Weights of a small transformer language model: 489M tokens.
MLP neurons of a small language model. Each row is named by its layer, matrix (gate and up: input weights) and neuron, and shows model dimensions 64-255. Each number is 128 + 32 x the weight over its row's rms, rounded and kept within 0 to 255. Numbers have three digits each. A neuron's up and down rows have the sign that makes its largest values positive.
After each neuron's rows, "fires on" lists the tokens most often at its 100 highest values on Wikipedia text that the model never trained on.

L6.gate487:132124125099076127181138149091187124122067093141141144156137135142171205149075038110124121128062101095105171153124150099092136150148092089125129151098140156178104155187126106119117142127194107106147126137170166094160186150136127181063135141111186165073071149145133102139101123145100128087150144025164150174139142075125149151148092182164135090119132135135061150088083165076166115121092125111129078152148094132115183143089152127124155116106054132155110113176103106065074131103102108162112217133112118148192067144139134077135127162080159202100121117084104082148113166092138106096
L6.up487:142124135115101139172146124145116164147129102119117080088138134169091161154081071127090119133108157108127088078112132132105154127194145115167137135144187173148152144148117130120122158084123114147132149194125132091111124109175142123091077066122174142088109129094128106155156106154142094133133126078099070113115157091127154061130102121186159095116121206107143074158138135121122139127092101162138156092165154151154120211147142114125133096105112114132085222127153123100139124065185102138152124125065128147158112117140148132092143153087077186073148118142147100066137112141152084058
fires on: "s ", "es ", "ents ", "ag", "ac", "ts "

L7.gate616:083131138124114156129076159168150146148147145087164120154099120105134129121120131093140128091182142140120129082098141155094156105103100150094141144105152156115118098167129137096068184065209121143130164051106108135084130101068072154079058145134117110193142150174108119170120119129111058072099108177067158131095151124139100133165145106088140120060153157121089159086138144111097152071141107147131169125105133072159148180125136144071052142058128079121147152114160109197131106163156199096129121097103133089132150146145139170106122116171160195146082148110146138152138160133167147081
L7.up616:115097152165101068153048066125140097141222127106083105146134106157068155186147152122100108151161141103109164153150142124146149141117150109200091113108154154123123188110113121134119160150118099104160103128195118110187098097112175131161149139122182098160111080114087130111171132101102136121152116147113108072177172135137133129101142051120104082128179170117116083226152108155112104097168047136115152128113076117118180145125143137085083185073140162098128158174089111109136094109133113071093107126175086147105114175152133153082117121135121139108170154177115166197119100129056083131
fires on: "the ", "by ", "- ", ": ", "ly ", "ent "

L7.gate552:122123110147049148154119136102122114110112128110125142075087145147106118137068100099091128119078102110111122195113118112130171117122118134176193105109096091074161103129132154154086097104152147076107096126125089163108165110143178185127067169097106099148075132126154132147077131108139155099116138150177087073086124188178142142149193170096121139160111118086104120160120092159115088120019102052078099095172127136143162124187185135157172136073112126107147132092092061090130151077122157116099141111133091090101107040153160131138141157089129188143105137090110087158170151097081148155
L7.up552:101175129111140096137143107109149103101129137114100126119177114111124086110192122110168097164174109106096133130105132145169120125110139145127184127163161149151102129164102063199118151121121109147074115125145164143135173108135122112108118129128137107113057162138082182093127155149176147109142125123108167111075120178154109169105091118117177101130123119122219113066151121129108150116135126169129061097166098154104136151121216129134161127135078117094190108118123187097150137129075186107138154120134165154148151102129106179141104145070063118151121169097122138186132090115110170158
fires on: "ed ", "ing ", "s ", "d ", "t "

L4.gate420:099096122124154112073059127127090142129119086198118155175097175118107102111143099145103122081074145068189090152119156132110124133088142147116178125114108159094087105095136145120076071139070241132115090152149111164170119097126143185134129149126191172098177169169170187131116116088098159069116106146136172111116165145110102125163095085110126100107101143114121110157121169100110109162075116083126135032158114120147129132133122147081149110129154079200085156154160119110095140092131117098175171163091101142135187098130101115138152118123106145134147123121179065113151078163117184085
L4.up420:137169095150098121061144118124126162135126129149065119132060136115112131137113126148096134115142106157161115094121150134145069133135121138156121111159115144101139162127115160187161156101121110147152130110163135176166069072111111159174143119126151098111146123121072183135156149088141088085141174183142094127154099161131078137189087139130172157127125127048114121138088136110145165171096118154077154162115112108059117185183153137113118103134050098147132142144162196107086124133094090052153130129115141145170131120190130165092109117122070151118129157154101185096144122154135155103
fires on: "er ", "\n", ") ", "ing "

L7.gate41:106172135092133111082094104048068145157188121127127188146141146077130122170174150135176156106135110081084127129068089178131113113069116139151118108126120128159132134133152111147125101125138153121114127092111151142215145090122108130153087060091140093138098117156152185168127110140110106150115108128135173082072143094110080143116092144117142059158123156103100131107079123056147096125148084105106112096203131120134156112144164151112168162124107155138123176083094104080150155058083123161170170151085092099114154114092133142180086113033150160105071172120103155124146173119071167117
L7.up41:147157114154084107046142101094148092141132166132134112133169159147086092207168083116116144179080099111149103130067114132135117178145082182070066132104156123125087102100154155110097153181150154158117100138128159072104143118155158176118127103166104076114122064121090100107134117141138158093165095136159148134086085106148120103094119162159202140082156106150075134172150163150165118178088118118135138142131121163057205145129095169156110175075165170081112137150124144147095100148137137131124177120120126121130157186094077195146154138111127100117230138101150134097169135073184128143
fires on: "with ", "t", "il", "ur", "er", "by "

L3.gate582:099172167106130107143107056118112175158115145105181162113147182120148090140140158085160139094129071058135120090198138101104120121141122136112057158088125132139180110121178179147084099112136157123123158118131094200150080157079123120144149149085092121112122140149169095174166104135074190087111175103056091154156116076096149161130089075134138144092141160065070134096156129143116124156083170172091126144165125125055134158144144111171155108092080087068099118201134103102109143107066135137098104151126158142062165120094138126171145120091158195138166132101104101123142136133142107115
L3.up582:127081134096057211153070097117110177112144112142120135152139133148087117085169181100107120135119163121172099160170135132059156116126108143093116126082146139139093127114063130123128119113100114110121142162133139152137126165059128146090205141135156098184132139123188142115145146125112099097115072108111145080137095080121171118126102117128148157097100164104068126143129137124162104175108162147098061138174149097105124140116155068131124089091175119153101134160160147141143120130148109111142089135059111149144146117153108027117125138118177117095123145109107154104120149098127137108
fires on: "om", "art", "ri", "tr", "ich"

L7.gate479:057155170092108109195164119127149086149143105138076174207126114212178148128097135118127125090074120154129149129084131153113170122131159185079109140102071130112068110115110172096103145078203085173142107173145131148107150102124146150134165160174099167121176046130092087099119101107116192142082146109137125089134162152110195114171142149206114139154169090146116132141109155137107112126134102136116109151159156143138107142112108118154168174103100129095200196132140116157087108118151113120086173159130133118094146147099118094108147087118131190161061151149100131124156089197067099145
L7.up479:111103085105106137108176206183098096151101137179094150174168145125143149130134111132230097105079109105117132133125101095114151090127035133130120088120154143134119102169114108153123088151154087108179158144128098153127123100162098169129150146074091104145143142084113095080132111144190162110079162110037134098148153135118179156095148121083116051073178119136107154159161118193160100119099127116125112140128140131150144109108119131108160120122126097150084167115139066056128122122143147085151136169155091134079171148116203133094137070135121188117136127110142150216147093125146132073
fires on: "ed ", ". ", "= ", ": ", "| ", "v"

L4.gate592:146077102099138088157130145102143142110116132111135156132147142109096182119169118111127098100168110132180147110154214181151113094137118174148161132131113094192162115098148190134102139072174123133063078153165079081158064075127087118141148084145136123157164164081105095196135051135098144140076176093120139174121154167097147122094141125134175175123139195138121184115132084098143128165134096149154137133117093140096112109141074167071098115111131126102140080126087147150180125139132124055110151136098118139094117116113136159073125163186131147173158150121105228095150137098129119113
L4.up592:075129150176143130169137163149189104170151137118144160145150124130094103099242158112107110092173152121156121104159130138112085150142106098041148180138109154152165138131082169061144123167090120096069136164152141109111140090147066124119156133139154157130128132122177143107149127117142094117165123105153137120131131105134172123090145147161162162054100156092078199120138138093104147111126147177151114136132127113145129148105131129123122140095138170034115068113135119156131154167123092144128070148197169169145109171135114113090098110151111091125038103105079134120116132127121118102
fires on: "art", "ic", "om", "p", "ear", "al"

L6.gate305:101158108170099150131167137156086133181164159175141178187056130098132096114165133153098104105151155087093198122137107105128065107155136085137133094076056060170102139079194071118088136056144090060129141146163141227177114152095137073166093104112146143136122093147138086153123136135141110116142081140110126126103133144132166133098097178093097125149094153163157073155066230151102185114140125105077137106077106126108104149097138109116126159126131096146120096089115183208123146112118154151062102099112135086050138103097150185161088079148111114115141106130164140167093128166109140105
L6.up305:132075148101140104159149138110121082185161138162131176131160077107110156087080173134163096108147185126138115169127151099097121148052124117046040111139173083065151110162146118128139134140149137143111169179063158107124150167118108123176082197174110176124091112139159130077102109114108000088142102164176099140123104180168137095080131119096170089112159164143136128203155187083081094125208143136162111138110156077105120136151128119138141145162125141090141078111183114071108154123140124081123189152181115135134090081103108087143074149141114086077141143078161114168118155115171147119
fires on: "| ", "t", "b", "p", "ov"

L5.gate192:108168089079146120188118105119149111116125105056187132132075160148162101145185175157118085165132126117111153141141147100214144131147135109090162110132089132080164163129090195151094098084140184186140117172133123177104116161179166178076164126145150134184095116143142161057107175169124096120132201090117144104136132134079084094090181165100139135166116128153126148171083165101127127119113107108103049110194156117125181062132133095091106144114152114114155089117124133033112116143102105147147132146077095149153113081130093136117168128057153151158118183160148118120107110114117111164
L5.up192:182136150155084062102103126112194139144137122079114105106086128159144102053170155137059061069111083143115094174179155153177144115144096125136083160150077074151156114130165102107128138148123145129139156130121090100083149091102052153126134100142103139076122100135165189088092151110140148120078118156117149150055115236168125119096109170118174156160150122135123129102147207132127125115113180128126111119144132174169119127181160120112112101158117109132122119155102140105107173147093160140162167132124087156096169126145090129109100061096142166128119128098116103148147124130126100158
fires on: "at ", "ed ", "t ", "ter ", "or", "n "

L4.gate18:202134101095120136160103131145140133171131096088082158155163132139148090117122104082112133117137121168146129157150145123171142130069193093151131125208155082116061052140135148122097119126104156139106149113090104132080152143092143130141158124129124090185100120140181159094113169145045122078152127102197143147117146108051196134097103140128088150125155121142166082061135158148137137110112084113137124110139084129131179098138067073110158105135130115095124141079149066158090196117077160132142194146144132174098188149122109162138124129093136132105116133130113132168094122130206120074
L4.up18:118150127136149114108126084078135187059191161083153130190146128173185104146106138058157163101132211060148118155131105142209167131123070129126074166109090116125115081119143112101130061137104147099109109144140058109142142173161179162177121109098157129129099158169150180159085119170101137104132094116070139172084121196119153113155111119153148101094058124137105133184168169147128132170114083100163152146122134072116141087156119130086145161152165134160180152097090211186142144066083077171133131157141099141146128124148100132120121128079142140101117142150162155073135160187190086130
fires on: "play", "ill", "t ", "l ", "sp", "- "

L5.gate536:117111054088110143176113109136105124112073155151162117122131138155136130087152085133142173138102126123123118074066069104092149132130116140156143131122116123131112146148077115098134117097158083120104163140147146128080129113154145115112122139131121160113120140107137099176163143103134132128109160106160184142107068163156146079144116139116160178170176183080112087183077115158121127132131152138182056155129141122137179137106130156133035137105155198115102065151141111157160121168140166154157174091100157126156183133141124161147132111091116158069076128176185119191155154110107104115
L5.up536:067136113136105138095144093177080157184171115188130112162163161144154156118139163152226104133109148151150076121094126113136106108078119150111171104139171068141060132131170169103165154095167129129080182146184090119175140131134130165163082170123135150176077148114081144122067189084154103048133139114182126110169117073139106122100162154088116193155115077135057171175147125136101199109115103108111121127133119118134065123137155165130137092131110179066136177115094086078111109147074109105123100087101143136112095164104096161101131043091116186159096160140141102110190159116122106132
fires on: "ph", ": ", "b", "Ph", "al", "p"

L5.gate372:214171140127130126075111097148097085170123192104152075098124172138116145077144153061125120144144207129108102154124134132107128196119104165123163099137107117047124106138110147079130138101079102115131127098159163150153049155145133123164094158098149131153064093166171107140083136181120189086148141134189142195094162159096161161180073161124167138146148133157133073120130168141101133135133138139093132130093146115152075145107131112122064173137120151106156146127129112112126114107121161118168145106111145117079158123039118161133128176156107183104142070095120102145107136089174149120
L5.up372:111136156135134125111134094147128156080140089108113090145143113135190120137132071125073179121133109236139194102187146118078165119160175110115102124154161092134180172099117128066147086098143139120125133179132125094180128145184166085169120188146170153141179098130130127181120114160120112099115069072134160152103051120158096126139125177116149108117152112164131145109169115142187167175074124126112178155138142141193161055126101135144156059163140207152121129108102171125152108108117138141139147148154092114096086196136093129109142219144073131124132085109074173127092122188163143118
fires on: "as ", "– ", "- "

L4.gate699:117217090125160126103075145135167110137166090090179070156109088174113083137131095141101140147170131176130137137128111145119084139129130077129162140120110145133158113154110110120132096099162103115110155190193150139115134129124132209109198156116134141125142095109124126161100145162086158144129105128154157122128152133166117134149082167177110146136164147128070121180127094141115139155169138095107043138143116156123135118145059145130098127114064142120162232167109146140155096092141106072134149144116153141201159107125133150073085133108174133093076132133191081123119079146132140121
L4.up699:138205141132124158098136093206100093126121118098108111121117065149156146090171139094147138101116094112090132094090099154080091042108169141097177141083108160114137141098096128163128093101090080088113117084116139170145153099070109161145192077061136089154135123125067135096157111093129141142160109164142121140132122160177122105152097129092168109164174139127171126140128086138126128150155171125132118147102065115136072142158129158170112137115112117149141196082119172131129050132133082143085109148176125098137116050121146120161159113118133117126160147165148132147174108117078140158
fires on: "-", "at", "ot", "ater ", "are "

L3.gate345:136157112106178135180182162125126137149147084180147149119085200102131151129105123093075121136136153100075104150102134097177080153166130181133055141152141123146097055136094103170115156117171108105210160118091127102117089089131124147131113143133167079112107104173130113163108120143165130087091170115154156168099104129092156148137147130168088113152133201146131084204147189118134126138118091116159084128122110134112150112135079165158121028112108151160135083105095169092150192144117158096091142075105121116127118128193174186122105074129134118130118123149098132212162084127121116161
L3.up345:174096143096118119129153101074117169135154116126150136141118146101050102189138159091148145121146120135128058143088167096122136131152121113083136101109152061098157089150159131148172157097117118158147098120090127116134163143111146255158129126143164099161131105156173108203117131175124101166127069088182099103107186148092144139153100061139085077151143170135151119136156191140074125159141110172098102157152139148114151114137166104155134136139137133170110097168158099151122178148087131162115074092212113136097079161100179089129121144111128072108124117080109157193156129118114145177
fires on: "av", "t", "p", "iv", "j", "old"

L7.gate694:171108120145155156155103139133136148168169168145102197119129191129125165118103100099098139149143118159116178127100105155176066059141123106115113119104061146102134115069128122122177143112136077115135129093110144113113151075183171125071086113071114109111100130167099185153141134120138133115119150196121134097147155172109130097118134117143120138084089096070125134137079143069108109221071080131120077159140086103162075155120118131107098090095113073133139154108094100141133130162095072125153103128127120135132150082094162129177082072125123160126104120056153127105167104155101204154
L7.up694:118128116185163140168128148067093084127171160094119145123108188163041127080117149145188138129109110134154168173131097159142151129160160132109157092112074131128122088117165156109131154166163159136110196091085153165086100100157121088123119130134140090156148169165106109088123167097181110122121104103192115120158102129121127091159065149177163130180133152099171083136161137136137092072120128140117086173090142093140101079119134130085122177088175080163127112162153179143161137067248134108102156162086106189120099166107163120070134171139088125169119117177123158175095084117159131157
fires on: "to ", "of ", "ing ", "ch ", "er ", "uring "

L4.gate628:141102110162194203153131140150168122160122132086093099052158130155123087145108132128161112086141123092070134104133077122079102109150128169119129111151182170181150141123095186129105092112154075134113149173143131070093125117100176149140122097145146135172098096149160122180210110145173130097138109096154194092108090130154058130116124091119051114132092124129103083118182068114145108134135194154121086111140173158127114124122173042104100161138083088166140107104109105112124097145099064121126184124129109162141123122136156140167127152117128112115185112098131113178105131132020089127
L4.up628:126124162111072084123161104084123090081106118107161113200133155142137120114107138177101057066167138130142144116165167138085151130133198116113108148083118180140105113127081148100112191128095203114134081158133103144156117106144143150079042106129118143139142094192114122100180168117178168115143185097126143130073144107142134120138130091124128136144098184098165124139110191172125079143086106080083097144141148156136111115199167098053134111158205149138109152119126174153112145102122087142123155125106112182148147097144109159109118097030122087087159063088126119084065131126107144107
fires on: "ec", "ain", "ol", "af", "al", "c"

L7.gate524:062124133128144123130125115121087124079131139069145095100105141106125162117108096107125109169130140152091124085104133091148160121068135119163164071153123133115146113096118094141141085179119138156109122096140114136105097173140192108109121104108155102118133135139127215136127117092131197138143081155172124098126195129114049095101053062122090097124125174066142146131135097095115114124150063185107116174136141127158183189150116114129144142113101135154149119115146087143165066160145150106111098110163114166136127145156115103122142113140160126057118167152153097096149185098132074144
L7.up524:134172107131146175155059101147068156108117121119138119059172120210172125113110082136140145105131117101165118118126120150101129111147170129100169173142062095097146116122090104077122141135154123129107163089140092102140172105117088083152061064134090168117152130090145054095084127131170138107154148093118182109074184156117102116149113060116117115074126138114167087130164140084167140122093082148166123176119046157125125112129153071094114121122153114056154165144100122104105148112097158093161144093140084174101126091159145083162174167102095122100101149165094106114206150108215158070
fires on: "s ", "y ", "its ", "our ", "their "

L3.gate123:089094117097165103101099142141140135162152110185117144116113166159145048083175134182123082135174109093113126128152168130122161101100153193077142130151135121136141122143110078169091133067080124180130169128141110163125131127113072144159159132158173132148091125168085217184168149157092117066135148090165073152080140117113190177150108144054159060138064138120150099160122126150188092110073126068143162167114094165107178130112090103123160083108165165135146118107142147119127136165141086135139190142133149147108176133126120066171169144134101149130135112132152092229089119133062088156
L3.up123:137136088173105102205165098099151161124112087170164107104057155118126136130143112117137135127168179148104106138092144137071101152169121095196105111177162082167075175146159093102069117151129123071133102104154128109142126139141075102136111118106083135130142125152095221139129182109065161135157165139119037097118102122127099124114085142143124108148101123123139183074153142041110137148113108123142116118095084097102085144148093182114114123144055128143079093121135161139120139117127147118200077112157133095130142106085159189141135123156153108118127129128154122160114179122083089157
fires on: "and ", "& ", "\n", "er ", "ers"

L6.gate291:112107085124113159170093149201121117145140122137104098108070085174086126148101121144099124134156131096142173183125131154128073091134094166120122061136149107093148150093117080108080109117112124189106123168120158129126133107151186054156158147125123103157118145150123111143143137173085151162130055090098129116151178158125165142107187136116160105087138106187187148103117136081132111094091175094147160180164169107070088096132192056143149112147102139149128177117130166148154178112158089177138152141124184149131116102086119127106151108116156202117115133189151144154097131192123135114
L6.up291:104094162182166118125114171196060160159100115130173103094092093133132091169125171139174149169121162177149112115175109179220153115127099096087156111168128122094169145127132108082119136120108141064170070109099169101168130149152165079119149090166121142149113087088124137122106082116119153165085142119118110147153131130091180172136104121143142117096135132161136169082091193138158127121151164115138064108134141133112155063082131116077169072085095121139081150089124128244175093128161109161130116158084063109102142091167063122202228136151108143112152109149120124136182139105147131104
fires on: "im", "ac", "coun", "cri", "ag", "for"

L7.gate409:137069119090154111130103140150108095109109118094114028149190123137202064110147115122169134054130149076140106137161061108151168078072124225196101091173125118138068166106160152088089098191157129086175130117170140082139173096155161117110158130176138123137137101112141108139057125141115124091088135143089075126115134145149058122180121157163160133124179116128147099142128073158101117140165131103121144069142145141172086077103116077144073080143140099161089138158140114078126089153146107122093177119126157093102130186110113115172142145167124141105111146116088109124120139124084126147
L7.up409:082129106096079234103124127170169146081146112139125038133155075176127151120104127136096136155121122113145171120150161105174134128131148171143185161137068139101109162146183166170125142160183113067153132134115155116079231076114183135099123125176134097136086094138139157094083136097148145109059118122117163138128173166092130138085133123077140138088149159127137187105210143138160053062103165123152121084176146121137171073124144133072164126109154117137091107142175158083164121180151138112085093085067109114107195106097079133181104130150117149138085083156126111098132113138105074121
fires on: "he ", "h", "sh", "i", "an", "t "

L3.gate86:158169085151108131221123135084109141132134109135122156160157082138149139131167081070078100068153201104084161152066119143120060072118135126150174160095089061106195135141098090122089095140157124098111117151220100148130166151106129141102129161108139103107082185109150106130101101127154183188149109096153117071059130128140145161156138143133130125154102146101101195163127159144116138172148110137065176139150117163113154111154118105103167117153127174154131141134114130056114179111115130144104122141178122125115221108077128090156098058102167118123123193144194178120143157128077130124
L3.up86:080162166123127152130137147096135146154106127155115168119131169127111096102119112125107161169179152073142116083140100124088108160112182154198062114071088155195082119081158126098157105182123118114135137149133118178170172098122136171106145157118174142144125119079117128093110123133150111151166109101105098050113118100115161103081115127140181164119150169066093173163087095179175156125157106083113161148110143093125138050076133093155101083087106161159091143160154118092096097167178154147104112058097144156136106127082166178153160162108128104123123117139110195134124128157091089185
fires on: "t", "er", "com", "ri", "t "

L7.gate365:122105123139114186065073092153182137068146137175132125170173160080135166120152075127073130079087169121119180169093166144183070098187170087131124137179084079131102131101148117125100086102157153165129139146169031134138132102111120103143128145157109074117099160188125184162102167126075169144090111174059138085121129126107157172089101131136126133086148127147181165119133153117118132171115103111112109179171104182181119119125187109078160170155138148153144144103074120118093101163155116134121121120099119135165177167135163090198062104117119119134112159100158149107138069154048122123
L7.up365:098089076154190144115065139139091034124131086213157111109114181080147113136163109146087160087154131082149135120143083101134151108144101135101152150183176137128140135098092136124051166154170125122133126111055142150102166173155137100101086162138140090114113102160172103102112096125154100084101145160063125135117132166100179145105118205122154143150171082081162138142091100141127097127107089115123162152097100084112109108182120119115139144149085147108127098124149125158183133089153174128095140122105110113056083131080119100212080114072174098085124049118145131095145088152110107156
fires on: ", ", "the ", "of ", "his ", "is ", "er "

L5.gate669:144167093142063151121150091143155144162131122193129156099187059092096100069090155159099144080135097117072085085101100125133117140077174121172127129127126084149116131121153110134176200127188041088153189120164128112137111078107160130127088155167152165106128092126118125150180149110096133102108084083185135140107099040079145123128109141120141168159137147145142138113104095174084096120083110150091121102133135109146172136121157130094110162107143107133101048114128101218151101148178121126155203094128107096139132090137158144204139151098188139128125141113136067163189091140150103203
L5.up669:100158130152103146108151154179113077154156150104111111160119083137128103148126132141170181124101115082144105119059114073168153130129113161107135146058211113056121159082096106106112143165086125120096126157079085141127125076154172173104192152149057180120133160187110107114152144102123122177144115070111161130068114148130004146172145149148157141145167145131146167148126088160095181082153169160121136160124079214113137124160105147087128164107131189154076171181087120100133119164070127121111106124130209108094094165133150129147134159162172129119162159149152160181158136137136100129
fires on: "or", "i", "c", "al", "p", "ol"

L6.gate399:164160155134109110155114159145110109073116097105177097115131105187123096131141147121150138147113158127100117162126103136153108149099217130153119138123139130160190119157103197107121195087143107108147117157125205147157149159164153095067111143157123141212165147111109112128119087126169143124113121082120119105123110114140120085124144154143128152161128114148101109096187167079150146089079137048188055106091177152075128147114113097115137152076058130086131122101093142105170152128113124109115120104056133137102154095141130130132114103146141118176147193121142100167164183169140129114
L6.up399:142134116081105126179160106206092087072116103176075111196178151171118153107178110120118112103139123154174174132193106113130120102157122113103105145134095137152157115106184156130129140113127153142138101134125097117163138118138084151163140086125080123132117068163146149096103148110104137125111162120100139129104120108118169101141102129089098145166171142127134135204134163082131148067181104089131090176153108120149127118110060088133106166187121122085198155134155146096113072148113100132085182099089084108141133141107138123108154062080171174162000148112100097135120120129132108038
fires on: "ed ", "of ", "ted ", "t "

L6.gate343:123129120108133113094104103115117114147165146091166131145119110129157185104147166067121120128146131140123082086110078155101168184129154127147127150148132136102155189102104136102067127093156162103080146142137160122203136141150127095139174092102165161063123090149126073173124216138099112129065150180094073133093121130060139137135185073161129184112123135070124184064122124131134131125168091105104105101085149129190097175086061076077059128149132102112130154086158119176094145151124167173164131156155120149099156140092094161118148077138087137136115130112101175175096142124100178102
L6.up343:134115134129198128166134090173126112136143161099159081166120106118077147123086099072067133164152100181145064169136041089129138172148128155097111111132101116099100144149113122136086119125109126115139149145155155123132145188136157123107081112103120109074106050102084100146202119110152138180167154105150082088126118199115096106096125146150137148196142130131135159124128173119155055142103113111109162103108119108128090160089110172139097148090128091106169087076154139142110149135164133178099137121164173197109106149068150174113138141171058147118148165170068179113074174104133085149
fires on: ": ", "res", "le", "per", "- ", "– "

L5.gate152:176107187120184151071138107145147101100180142124097094128104185143157109124141120138089123119128155144100092150092179152122167113096131108153144087082191073147121097102102118159073186122180160077136092114074137149132128207125113115068148159064193119147063163163130160104063106150147111117173128088104131162090100134115153169129134108125105135126138153154184091134084197131132105084154112137092151162089114132151116163151117128106174117174189178118158113093111144158145088102104108093122084098137121142162164136119130158180189104133195121110123141120156061115135131106161112091
L5.up152:142125119170169132081116109150152105123186141148050163172192185127228166114135115123147165096099151105134128134139147135137133167077155158107144109112168051140130189142104112124185135179120129187171137180209122159167202118095124140140103108168118127121119118084109151132133157113141162077129126140125134128095164140130118139114089165147186109123099107167089184076159138073132101119071109117118085072113121148184098148160176154134109128152138123160140099133141099077125168144081142158204133157083089130121114133157095087115126114145016136163144125138138180147106111138078121131
fires on: "- ", "struc", "by ", "ill", "s "

L6.gate438:123119154183096154131118129113147150121111148180208121113121142146188109123120112118076108134117072136163109127149119152188183176152128130157165152147158096144194151046136106131128131083146155073076134054181161150070176134160154121142113101178157111192150131127165103156163119157079135167092149121150148130080149144133187141125130162154156088144180103121141150138164063086091175174052067114107060152085147055093099118140171145105133135134114108160114086092069157124173132116080154147098140151069092119139167167135153076077185125151160120149103125121154095100086129104128147110
L6.up438:176147148159118165117101111090087141170179110101149118134146135081135094073145166156127096060126092129128127151119122134153176169114158103147128126150102124084102193091110129130176158136125102141148155111152143193149077083124109074133118185066151120124153129130136137138057191143073136163116153142133110190113155145128103106130156100119126155200166105129125136090104047082164211127098146095111107127105134153133028105148141147068088130088084161138135173181117137178102106032135061118114175153083113129142142120184127111117109113158143162169134108171083158118152214119119150096
fires on: "ec", "ic", "c", "'", "g"

L5.gate145:132191160156147088108139140131150118170113113107092124094115155129065070126196170128118127163123147172129174149088088124151111113205179152180101083100175183124137088160151126161120096114138175062124124153092097185122133152099165168103100153097136119086074177160116184116172138133100119082095129158132156177173141187053182097129163179164085144133199110114145146156085101110090115162064092130090119164147146120165165159132173173129106166140157112157152126131151143059075158192131154118155137135102099126122085130120132144167145108102128198151108111175180123173111142133132166170
L5.up145:018155120104195096070130093140103095120146105107195153161148127167176096107141141116115079089136153134136151127174128183191152130125129145151096138094130078090127136140197193088061181140122122185178112148135174111101090101117115179085118151108131166120099087111121180112090111160127106169123092084155133134150109123133148093111132166135088142161157153112153129122094129114105153113177081145182139150119094148150080145122095169170112080161134063139088173148019088126154127147143200158153144117160147132126103109182133148193144169123165147149150082140105084153156115148156168161
fires on: "t ", "at ", "are", "ob", "a ", "an"

L6.gate51:115092093162131149068182138122115133130146122116081098146102115098141096057116124105121128128116154123181105160144089096124104137190122162135152061126105163175230127121136179100155135118187084123127124124166106079120149170150139124099098143067149082128174161099154130097128099132125079130126132127135133154123100108155121136114040113105186128109096136122104126067127102135145127060226122121111109122157140104140117151125164060120104141179098104121119101129114126146115094142083080091148162125096158169132121147068205079123124076107130136134143088134107133129108158217203178133
L6.up51:118113159173160131122135159140146131132095121094094108094116123148109088142119121114119157152124134145162076138122100073069123155088124132152185064171175147089083120144130146184111148150121081131159138153136084107122080143142153139198121134189114164063174143090154088130066125098127100157116102103141062139123056083106126107090110120070124074138044151153143120123171115141142115115148149058112142088113138139190129193120137111076119141138145109159090120123119142121177070114138151079118157129090110100104068125103088182123150150114119128154120206156110107148155105113148159176
fires on: "ec", "elec", "i", "ur", "p"

L6.gate663:077147121090077099168075108118184123080150120158110150095111104114117101087100095122134139161062085114119107125108089108093104091147164121153138133103143092147108151141098157144102175116174162140115157098151088156136114137155181131123148109145142152063165157151143087123125158129131130104140131087197172083189112117214112176165134112124162091149208111069185127142113132167120137074109158082170080132097110129165099167129144113134169195189090104069101111171057126156112119079174113113109131135127110099132112100094151118103172072129143112113083184147078147119161105138158197127
L6.up663:088154159101122117144117140126131181084155132134181115113140150122109105120174142167147060093108134081110179112095122067125106126135102170095142108110121134091146139068137148113106149183139128082124132147173129104217147078134147093086156104103136143151145172135137120117094137106152164138133239102106197139146117111147093101109116191144107105161168144150181093158179167103133119105149161087164129090077166138146134162091126132158104152167137096076090143169063126099136106113136109113189136128182127160102217111085161076103142107136184176153115164171133137171110141153128145106
fires on: ": ", "ir", ". ", "ed ", "as ", "ty "

L3.gate37:080123121128119136107111137039115146109062104155112144146171126121171147141139130094101105126152168070160110162171200195170131110157063136145160110066126050143162157090150115143157125151092131126157179126150136116089060075152087078121165132144117139135198134151157125123165128153103185145138103157148203107106176183118145167122079132098175119087099159134165134143148144105162107149111105147156097133113086194106121108116111118131137116159130131104071130164136126098187148148066085111106124137126178136126164104136098076186064125136114117114119153101191149146160077162130114157
L3.up37:179154161150128176155118152140140141115111181110144095108194094161107105142091123172115109094091089144115179105153142138077061112105135171163151130087179179149115175149129128154116095134089123090095128110195150090094132138129143062061204139172069185051086130139190118082105147141151136128093120142104175052136191120157115141136127095086151141119135097127163134132112089175125109145140139119160109137089129094183113194145148111102127161154099132098064060110153149147200112126162185112105122131102124132123174143114120177216090120167170084156113131123113098124171131135118048131
fires on: "l", "ag", "an", "ad", "t ", "ince "